config.yaml
rope_base: 10000.0
optimizer: "adamw"
train_tokens: 639600000
dataset: "wikipedia_en"
MLP neurons of a small language model. Each row is named by its layer, matrix (up: input weights) and neuron, and shows model dimensions 0-212. Each number is 500 + 25 x the weight over its row's rms, rounded and kept within 0 to 999. Numbers have three digits each.
After each neuron's rows is what it responds to, as a language model described it from the Wikipedia text at the highest values.

L3.up862:474543474540522524463528520453473546512497499481490514461480482507520515511470487491476492513501516475498534509521536508526520516536477474506512491483503530535500491495513507464494496519489458506482498503493436446481502516502506566516510482528535463480518523493491508529502525485479481492461499505520479522486565502483487519526528483526505496489504493518540507497490482471524486491488491500467492524504528542457502525493498534509484465501506529510515495528515476498522492510505475485515489471513507528522473521526528512523529498494558538475479499513506518485466519498516484537508509481524505491514502509499452512499510478483470485495490516
Mostly the head word closing a noun phrase after the or a, often before to or of, such as delegates, expected, party; also mid-word pieces of proper names, such as Cal-vert, Gru-nd-man.

L3.up1285:468499540521488509553519493557455528477481567494473456521504503500504485493480486510535488542492522484561461554474557519548453524516520478509495503486491499435527470453508529464501520491463493482508515505505503488506499476457473497515552520482520483502497517490494518516485468518457473458475517497514484548512500510527484496508525454487480465486484531476466511504475465464478482544461524438499499498510530488499495501492518476498544502471490536522487482526473500484505506483481505528494520500537485502511484556506468496521487502507483466511520516532491493475516492477522480519504556490523512530456481468512507523496514492512488508520494506
Final sub-word pieces that finish a word or number, mostly before a comma, pipe or period: last year digits (196-1), figure digits (4,37-4), suffixes (annivers-aries, ins-ane).

L5.up892:486507472476512515468476494545489503507488480498507492468491491478531446498485486511508498522516537508505484487503478484469496513482452503478478516536478457496465485481502531511509494478483560526504499505482466538499490545515501525493449478504511500504480496519481509501526527528510497513499531502555521448480485536513450481532503514489481487532498503506485463495483545498507522548520517535526476519450526467478505581535495501498515491506508484541474447513494500484512499492520484479510525486497498505475481461483522527523527476420495503472486499518502490509556515528520446494498497517497526510510500512476471469542540524502498469523531531
Fires on the closing piece of a word split into tokens (lin-en, reop-en, thres-her), on digits inside coordinates and years, and on verbs right after a name (rebuilt, retired).

L5.up1543:489523531514533491512536492454491510489485501498489525520501498496529511503480500502530494482523489483496480494517509513480497523504508491481485489524511522549437493547512527487506487479535487546515485498486475517493493496517546502490480513500544510459495490497472507469501500514491500531491501507592528523494490509517505544516491488465478503504533505521520506486462470500483456518521480503506504521526453499518548485557466518540513457576504511507449517494498531466539498514553471496498472507496491489495510479530517529487485489496532510502494517460500479444485455503514490483530523457510467457481509547484467492519513487484537500504517502
Fires on the digits 8 and 9 inside numbers in tables and measurements, and on final tokens of place names (United States, New Zealand, Croatia).

L4.up2345:500477449488501522473490514452475465489475456484540478474548510495469538485487496499538532519500545443465502513476541508531487464512495480473475509458511458481495499496499503502472477498514483457518473499445523497510481497507500501509520503503521466503501533481499518533482471518489479509493506512509442502490498487491479454533492509503530511532511524504478499539511443474555461527509498479497466472531467468507502579496492509520521521467509511524521514485478502456473490496494491513523485496543483533484484516498469569541465491487484502542474466497497531477529482476496459559479521461536449471496526506506457457476522470484532549519509563
Short word-piece fragments inside split words, often Slavic or foreign terms and B-spline, e.g. s-pl-ine, pod-z-emnih; also his/their after a name or score.

L4.up1468:516505492504533512523504506427495494501502517527496503545506508502473526476442485491504435496531463467476473504508480504505447531465531477544526456545492548514512483516510488490485510507507488524543494489489537544474516496509533508494483485507501478489489491476478484528515528550476532466451486537532515491520470476515499472525500512509525464497495476512500499484539475502498469522457570440504503506498466473505552489438488549468511527516512551505486538460520476503439501533550488529499474458508508523492502473483487532516493509479478536523493500508471506445496521516489506517508502489514523515506462484518508494515529504523472506523439510
Word-internal fragments in tables and lists: middle digits of numbers (24,3-9-3; 13,000–14,0-0-0) and syllables inside non-English names (Y-ı-lmaz, Q-ay-yum).

L4.up2304:503502446476491492496483482412472505524509493519516509464534504471450497525501441506484501526493526517496531497525516522492449499470502482527477506519479487503453525495538566504492499503485521493506495500516540474507520498506509490485515484526536504482531516514547509512466511489491545501431485478511501451452484552486479488528492484515501480480472509541485480496526505504561480549494531490505513559558516533530496506483492530551494498498529500481503481474504480512470491486506478474500484508565495547440519485509491494502486520552485513544521519486478499506497489510503467515509481448489495456468576507538526493516561486541514504534470529
Words right after a verb or article, like not, no, only after was/are, or nouns after a; also inner word pieces and model-number digits (Monos-oup-ape, voy-ages, Ka-27).

L4.up1637:560506471511482485512499469478517489550530489502503499486504499492498510481478537509483488507565499531475526494497474534514508489541444495492507494434505461527521526516478500525500484490501469487500484521465500475491483479501538448519470530529519507481482524528506514489508492547500489523468504526473521543477509449529488448511528471523523513526495495493501536506487450533511496531468475506495501475520485489528527519489450537513520466542591532505464493523506503483481509484497454471500529514512521522464523490474464513477467488466484517508512467461501518501510486511514465548479516494538519474523494529500534463497485468484506555499504482
Second-piece letters inside unfamiliar proper names, often after an initial capital K or S, such as ä, ö, p, j (Sch-ä-ddel, K-ö-ppen); weaker on words after as/was.

L5.up1945:484485474467515490483515564447513520465486540489532497502515494450474484533484480556465468463507520496515524465519496527469529467501468471479522521509477475522458528540505509515485508504543473475482520533500510491494513484497498531523521522561575528490558528457494555503510510505500524490542516474503502556506488517482490526509492496530504491477459490521492536474427492516517467513555489483492486520502521509491530463564480495483534485513532501541517531506496538488481520477483495480517478453528497506485529524523507544542486463520537523512515490481468512516520502526492480522515477513496458479493521549553477534492548531492485454469522508
First digit after a hyphen or letter prefix in product or vehicle designations (TA-4K, GOES-2, S-10, H-2B), plus mid-word fragments after a capital letter (Tufts, Bipartisan).

L5.up701:503500543548467497471482497458496492493478496494552479536527510505490497487485522481495525501499542471487488458480506515496512476494522484537471508490519479510534502524562507477476507464552454479492483555488513497479495482497545535522514517464500483471494512537503509527502489518425512487532555451488511527523478495476497528528503552498493487520470539482486505523507505484480506542503502468446488502512506461500530494508543539528547474517525545517477488506463534499491489472520488477505448516504467496542477501485499498502510497472522523508493492516511476499486529508520499525505509519514468494465479498473494452560492465488495532497568488
Second pieces of rare or foreign words and names (P-am-ŋul, P-han-ariote, P-ig-let), plus words right after the/a/at in phrases like at least, a set of, its first.

L4.up100:498519544511531559478525494487475530516508501531535516511497486474523479517494520495488545516525505489506511513479513488497473515504529493553505537488477517500456422489500517447480514443477482557504489497498500499478516505487516535491509506524510514482490495510503559502509503509474463476497520516507522480493499497475485497503517548499483456516523502492542491517482456533516498501482512515493473497501529461457515494505520515479476511527482466498512513538472507495507491500524497477491519505562510519541487516530546506473496523506515458483477490508560508510497488503508494534502489523504534504531490485490455507472486516552516528509507453
Mostly the adjective or noun right after "a", "an" or "the" (central, large, new, early), plus digits inside numbers, codes or coordinates.

L3.up2095:524512542499461502497500451501529539504481517521502488509548447478501482512504509483495479474481522479481569494536518487529568488494481487484489472490521478494406519505553505504486502520463502517496464490470531492506529510487511484503458551567527518465507551531521479508460490505554496477439532493508561582516507445512535495502511483506490518476521516499505456474499479492506505505477474551515466497478464495516529496480461514517467489545505514549482472530544507512502497565513495464498470524514472486513520496504527523483439522506500498499472511489507492518509519487524487523529494481544538528514452512499479487507478519491526481484488510
Second pieces of accented foreign names after a capital (Z-á-polya, Z-é, Sz-é-kes, Wł-od-arczyk), plus digits in sports tables and scores.

L3.up302:486499508481519486511553505499515509493489460506525506518503542519516493474496471529513476501489481486474500518501515499539474523498488506505482502536460524468505472530521484508480487536452509505508484490479513508475508486491541506483466507528514509494523509454516484493488527473493496565457509483480499487451498415514464404517506481486527495497502552505453555479450529466501505500457521473532512478421434506475424447501463485497484524509546507521481519516525533518496499513515528504531567485537494463495511474489492489536482533487497527459521489495467520526513481481522489519520511505486569499494495469494445454483495481482438526512507492
Tokens whose identity is nearly forced by the preceding text: the last piece of a name (Spiel-berg, John Major) or country (Saskatchewan, Canada), and set phrases (went on, it was not).

L3.up829:505515553474442517501530478531460507547489512483518541467501487533511513493473495489542497513478510513494484503486487526513539483490472492528504490505485456458473502486520514466514552454434519571494495480506525518500481493531442483487482472477507491511526516470507505477525475523484507521495501465514457527476513518487494460539506487489509460489497517500510496486516512494501507517451530462488492532500493482502541486506490476484519503461473537499511507487533496495495494520477525507482502422500511498523494474500498527479507521497499483498453469555509487465501515526490527517534503472532435517489474503494491512547542512516482472574449504
Adverbs right after a modal verb (could also, could thus, would certainly), plus final pieces of split words (extrad-ite, infilt-ration) and digits inside numbers.

L4.up1339:499466498541527555486531529469511470513467519462519511456506498492478472455468514506561506527526487497506540481468470497536498469524510495499498484489509477488467466496485518475458501558500482469487455497498484501518479529503512518504512492536521506493552493499523529491472531518467528476500500508546523492501502532527482519485524495510549536495489539547493494548475482546479481564521507472503492519492522459520542521518493527489496471470491520526500542578504557492509481481489540548492522460497499536496490530507498506518498498502457528536513530515538492514470506483496423517524512473491491517494563489502488491525476520529507507504466481
Adjectives and participles placed after a determiner, possessive or adverb and before a head noun, such as more-established, widely shared, original.

L5.up397:511533489521497520506473448516521523496493521481501521523542489482520485516503477514519475497537492476512510484506512515482545496510454493523470498512492510516458457509508497523506473512492507527494479517507521486492515496533515520484523530571510521493499524521512505475505536487512524556461488507494507500494468480514544472506510469513479489513484509496544513456520508452515532512534515445501519532465490521481536445499525495482486489458505506520536504490454519518436515532515504498495507422496495522506547520438500500481532495520512507428503485510510464538461498520498490521507460515483508531539497480491512471519526499498460519467524479
Fires on the word right after He or She in biographies (was, later, subsequently, previously) and on mid-name pieces or closing brackets in sports tables, e.g. Qu-ill, Mach-a, (FRA).

L4.up961:496504504490559502484525535485488493490504506522500518479527494508525496514501499515497493471493517522502509498491538522520494514483522520474447481508518516462505506520495555517470525524531511503506503531495474474508484491487514519486502484489537493464495534428503516509501541499487513526473478517544507539520522507544509483543469509504472473529468522469513482513463479490549439506511532523493524505498517516473514520510454497472529497498518509499483533497512522496452483526481469491528538478504488470494500467517525527506529514480479510471533504527515491454512497504484504547486461478548496486513486521500502458503522506497463457513505537
Final word-piece that completes a longer or uncommon word split into fragments, often in names, taxa or technical terms, e.g. Sol-aris, Licin-ius, B-spl-ine, obl-ique.

L3.up2116:518516475458520526477533541530458505509496490488526508508515458493498465493493505500485499563531488444483514499510512502450494509513495475518507467517505524500477449490494514477477502497505529508514443459476519512446492546543459505482493479550538507489505554465484516528539511468481530464489475557487515492536508513481547514501512538486510458478512503506543466500542516506511497510546497489506533500500497511487489496475518500457489467488504514526487473479505501529505515470490503439533525501525515486491531519477531475465500484491513472509469446527532527508471507480477523482534494517486484504461458529482486524480507511496475480501454462
The word right after a sentence-opening subject or word, chiefly adverbs in biographies (He then, Camden later, He also), plus Such a and There is; weaker on mid-name word pieces.

L3.up1996:517502470522516497444510500492517482478481502510513488484538472483515509513507480489559470491538496521508545480534496520506534465535453524516495510497516481483500474454485539502495490508487505534482508471495513462507490536537472527500481513497539486487538539503520496481500554487467457461464520522462527510506485541482492500522499454510491501501423506477483522520456505510467487563520489493492515506507507497497478437518482490563469452505541554480494525519478512473486498519500513505486494539490474500504496551466503546488494512510464495483507486494486516509458520478499450504536498512538508487506479523483489517495506518482469488523506501
Two groups: digits or hyphens inside alphanumeric codes and names (NP233, TH2, TA-4K), and event verbs right after a subject or "was" in biographies and histories (was diagnosed, was decommissioned, arrived).

L5.up90:505493473507492511538470504494499477502514484490449533482538477499535490485502512510504460540484504509519472515482503526506483476514492480470498471504501499443486482470481486492471492497478498507507509472488546501464505523508511465487445502480485491482474481511497501498516552504508505535463487475515499512481516539505466454504515500529539537481507497460481455494523515486523519472477509491585525531512513477539502514495472458503529500476492519546481471495458493488515497508507477519547519542506507473528461463497504517523526513512515504500492438535514469492506520437473487491500512506515470498541495486488545481451510483511479422507475501
Mostly the last digit of comma-grouped large numbers, such as the final 0 in 23,000 or 7,000, or 5 in 3,255; also mid-word pieces like disc-ord, confl-icted, should-n.

L3.up1529:480558527505513522496467516492480485545551468505496491466562501502485503480496486500500529523540493506510518491470466531515481490519484500501522500505504515501462492476507523471460489458519559520511477498499502486461497512519486466523547499492506484489494509472472508529547517466496532458469556498451522496489529485498507477523508534496492507442486511477524514457530523489550517541516507445526500494474537472474508449492513519526431498534516489498513516493503484477500519487504526476502528523503502511479532483544524518512495507480484520519516502497512507516482508494470479470465525498481513411496511486454503480542487444539468486472534522
The last token that completes a multi-word name or noun phrase, such as British journalist, New York, Long Island, nineteenth century.

L4.up1938:514519545528504490525469433530483478578501488511503498528487512525500480488492466512479486530503514525495515550532511500520511519502475512499528501533535502490458455492503489502462478479502465485513487527536458517473487513502455451515498540484521516485510489507509522462506515486478483561496476522511479483516527502490495479502520489492505473499516539458531503463501527460511458472492527488518535501510485513507514469527496520501553515505507502516536519487533481488509498529543486484512476498532482529473513458490508461512495480538521485497528527546485438466497514459509449493507536498511476489529499481482519505534521524522471508511553554
Tokens finishing a predictable word or phrase, such as Latin endings (donum, officinarum), consistory, throne, humour, plus digits in sports-table cells.

L4.up1791:521486482505471551500443492499505450524491497546508497502578501494517467511486488526517491532511460523537490486519520507472483547483434472504464478515509529499478513484511508497476517532489507492500491469499523504474517517511500529495481503512503493482502473537555531493529530549475539503458525511536487503471522504481514474517523445482533529519524525507470473530501502495549497509471525522493523498484524493541455534494514468487472481516462512535520463529502505456515514525483474552542528509527505547461499441493493502505515508506489497498518493481495464523491464449540436484505515483475513485545562500520527454510561499510438486528475510
Quantifier words and numerals that open a noun phrase, often after a verb or at sentence start, e.g. several, some, most, two, four.

L4.up1569:461549490478494492452471502511511528458482463505490498510499446545527477436484504477602487526459500485496532505490490479457492535480501497534524497528516456504500500506525505480481508512504522518484461500508494492478513516517447528492512545524551507481559541503466519561491554491507509487430542442534517516509508490514511500509525504543529505484523502497517495550498494531519514504564500503488522515539504483476507519520498484478471490494463468513515474525516516512485489502488500506514521501480488526508476535509506480541519476525513508502475501532545485486471481481525470480502473507512528510502515521478473488488513504503516500459472515
Mostly second or middle word pieces inside proper names (Wi-w-czarek, Uly-ss-es, G-end-o), plus emphatic words after auxiliaries (has not ever, there was very).

L5.up2519:500515502463465544509488489532514509513508487489492463559510482534504513475499496507446473535521503496528472501498515525477454538507426504498491480535534524487473489507552531501525509452495518485512484542492559505526514488478500500511515494479541537491521513512486462523544522549511536499447510496483524492489500452508518479497490486509526496514566554473485454501499484505525495506496493528497471436487491512524479516496491478480540481489506508538487463510526529478503474497512517513524523525509476506510505479490483504482555556566498494503484468512489476505504445463489463540505512479498518468524492523525519469503509510478445500518518544
Subword pieces inside a split word, mostly third-person present verbs in plot summaries: the -s of drown-s, craw-ls, and openings like s-lept, sp-ends, plus 's contractions.

L4.up515:493466465487497529461474536493489472497488503458501460479570507523485467490439478519495510511501514495534509530477489511530496511500522496458460480536537524530487472504522530509432473481509512509474471515486544517525511504472500494474507493497511504470517543487536508477499520477536545495448516513477478509523497461527478476503534533463526496442494504518566507492541519425492515494536538488504493519514503523495538516493486506521501501489488526502499551458517534485468524498501494540495524464496499483483523458541487507466516533536536561516469492497481508519476484499503474517499526476539422508528511488489508537548529484461494465518479485
Head nouns closing a compound job or role title, often before a name, such as general manager, security chief, development coach; also agent suffixes (gunner, letterman, brewer) and spaces before numbers.

L4.up979:495481484511448514479462523503533440542479538487507500508463464489504511483479486513465498463495520524527486464501502512483504515518536511484468481499531491494485476490491517487519507445515492495503507501513508469527513484458543486490538521539533526484563542467501503500490515495464533477496473462488471532545508528535493508500502495509530471508482482481518496505481474507517505498487482489503533513508509497513493505513495462476495467491531465460492483505570483510525519510478524508483543483495490444484486484533462513455504542498487449496522523522447455490509428472508459469563509474522461477497488508496513495504500564510478504489530494
Second word pieces inside a split word, often after a quote mark, as in He-id-ler, comp-are, un-int-entionally, plus occasional "and" or "member".

L5.up1119:515479508517468512529492495540537504490488585439482540489528489478524448507515500536478535533513590523537540503477542509523528505526492510501499504539536506505481448501507516492451518484465506504518468527494525517444518538477509491504515522490507519476489509488550506480525494478408462464488500487468499505508495529511496497525492521515513456518498469476514476501499534486439508520548494472480465489488501519526536511559509527488473467493521502498476473487464510510477506511489508531491487455474460532490510504507537474544497549473473530461516480528491530505495495519523500476503518511498402508566488535518483494486536491460448510504494501
Mainly the final zero or digit finishing multi-digit numbers in tables and sports results, such as 400 m, 3000 steeplechase, 500; weaker on final pieces of set phrases and names.

L5.up1907:496512465467504543474485490502464462500467510479538456491577487498512484479486515482470482493508526497506492511484507515477480500466536505464487486506514510497506444505525521477491515512520559513484454514522524484489535533484496500478508476496505535482550519495496490509527541476479557498486542487498531508524501468495489453509518527464523514518553539513516510510524496436527479488538547519496513471487494512496495504484478526486503501475516486536519498524492539473484514528490460513521560485494482479473486463503503517487520504497552536481477515495499543514466540485520469513507492490561454515504501504439570534490529498475468510538507529
Final token of a noun naming a person's job, role or military rank, often before a name or comma, e.g. manager, Brigadier general, trumpeter.

L5.up2270:495543491494461530477426527513495497497470485506484459499509523510538476487507513481486489520481478470551482529507473515410477505483501491504489477524544468481479486499490522511480517518459557495505468464501539511449493493485459491524464450478527505485520505493516547473533544527512516498493516492522484458502507501537488519513462510475486525454511509496497484517509548507492464496517507523490519518507498461527493525517478482516453498512466461507493559455509447473540487517481515456507515502526505496536541492530500476515504531520517494512521526474508457493495509499489479510535493474523473445475554482483484520465516509470436480483475480
Determiners and quantifiers like some, any, no, most and various, often first in a sentence, title or list entry; also first letters after headings (N, S) and year digits.

L3.up2434:551479464506489532514503533490499463511468543471521511436514494492541435494506538507497503487499521489524505505487506505494533483467503492481498491492546500517506468483469504448481519507507510477530477518487525529513489497486472504477497500499530570492481547464478519482490521482457531497517488477488519554488489524482484489502480516512510518525506520522538502517518498495499446502510516519482529500519500510548535532564477533504523487481512546513524520549527510491516430467448408490567477480491541507490505488527517526504499523474535514508526527503534502520410520461505472524500501475483479523509502527457517522525517527452515456501468520
Determiners, quantifiers and adjectives that begin a noun phrase after "the", "a", "of" or "in", such as much, historic, many, physical.

L5.up1395:519501527508501520483474438486504487515532540514552506497473457480494513451475495509522478492543453486499513480482576495472495489500458506498475451483511506474453502486537556520518498503501500466459491504484517491444502516502514499514481470485509487485532507514519471508509502475500496498459508522507520573493537500540469502497510501489524521504531479511514487490525497533542542493463532470450483515485487491530468474508461537469485518513543496514469487506548481483499483500502530492486503518532495490475471462497497524506527537490535500478501505466531538495478442480525502504515477541551516482497548482498509498491526508511517520504496545
Adverbs, negation and qualifiers just after a copula or noun-ending comma (was not, is also, probably, one of), plus year digits (1 of 19xx, 0 of 2011).

L4.up2086:524494537460502593489449475469509497533483493515521520521530501474502560492495523515506472495510457531494508538506496494529492528517467471443500481502575481501488520496521538504459544507484455436486498473487499512511453536485526489489456493491507471493522474529509455480486532485461506506502503508520529518549501486494517495530501500472480509512513546501500487540461509511505492545506539463486484497524459511518492524488490547489466507517493518523516508513501551497540501472488521475555490517487497525484512529508503522489524532541494509516520508489531541486510506496492455533522482509548497473496510503531478503483526507510450486477482520
Past participles in passive or adjectival use, usually after was/is/be/being and often followed by by, to or in, e.g. recorded, known, chosen, located.

L3.up1090:519504515466530475473499492494504497486497512497477515534521530508505508528503480497489490519530499491532479482457469467538487513451526531456510475509477504471491477542448523502506508485480507512520509543506498547469523528474526529493517482541502497489488507435491513520530482527470487530510490502526456465458512525496528439504502505518468508495506476525499500527505474451460500477551516507513516482524529537532549471482490474484519466484486517494507504457467520521500517522523502488533490500513519517482494539511535531550495521566481561487466472551484505517450515507504477469486518484480482496511545483471525489509561518478455465498497466
Final pieces that finish a word or number begun by earlier tokens, such as the last 0 of 100, -aya, -ily and -idae.

L5.up195:522525507517528516496505544472488476506464481479517515523500495462484472515518531539532488497535507450525522508492474500505484460486532498503521447521528467513486460476502531443465474534538482491516465523510506529531489497508499496529530507513524521491495513485529563471481498522448489498498507549514500495489536526549483514505491531509549483513538535522496490563513485520503498572504533511448517460513548511528572506547516528526482489531504516542535498560490531530496515500482502536492491515482489523515482515492530526522495483509484528516524528507525499512454540493513442543460497448495503484467551495482509482480506553539471511489478526
Adjectives and quantifiers right after a, the, most or a possessive, before the noun, such as other, total, following, different, notable.

L3.up561:531515477528504544451489513466515462556521468445504473478514485507528471500487494529505455504485466510514486524505504550469453490490513476481466476511511513512505476516490561480479497493469473495533462506485564476497471520491469474528493445468491523506481504464520545496512489485531507468471507526504498504465495470489486483525505517521503492465511501465520478527516540532510529518493529466486496478474517457555494507489500510471452538507464511531464522493496514486524466503468496460501521502542501496473490495518532537526524479559549504507486474484541487508481523471504483536510514497498495493509526482487501480457503500484479492464511469
Quantifiers and determiners opening a new clause or phrase, often right after a period or comma, such as most, one, some, more, A; also subsection heading markers (===).

L3.up2244:489454516546459562506481487551482474504500531530524496417504509485487478511491505487508517502471544506548533477497502519494493513553544504477491502555489483509515493482495535485491508524491488518500474489481513498492498493491520480471492492495504479483612506528521491521504529510476517533517477469500493492503491515451525494541520509490490489512441510529464494549483472524488505547465500490497520499521523535491506460483485516492492509434523499569504522554501544504471477468524521492491499492500497496462439512471496517515494471490457516464551503468479547515493494482467464523520541496493505505507488470492492524497511491488507522518468517
Fires on three groups: second word-pieces after a lone p or s (ledge, ont, ose); words after was/a/an (declared, significant); dashes in scores (0–2).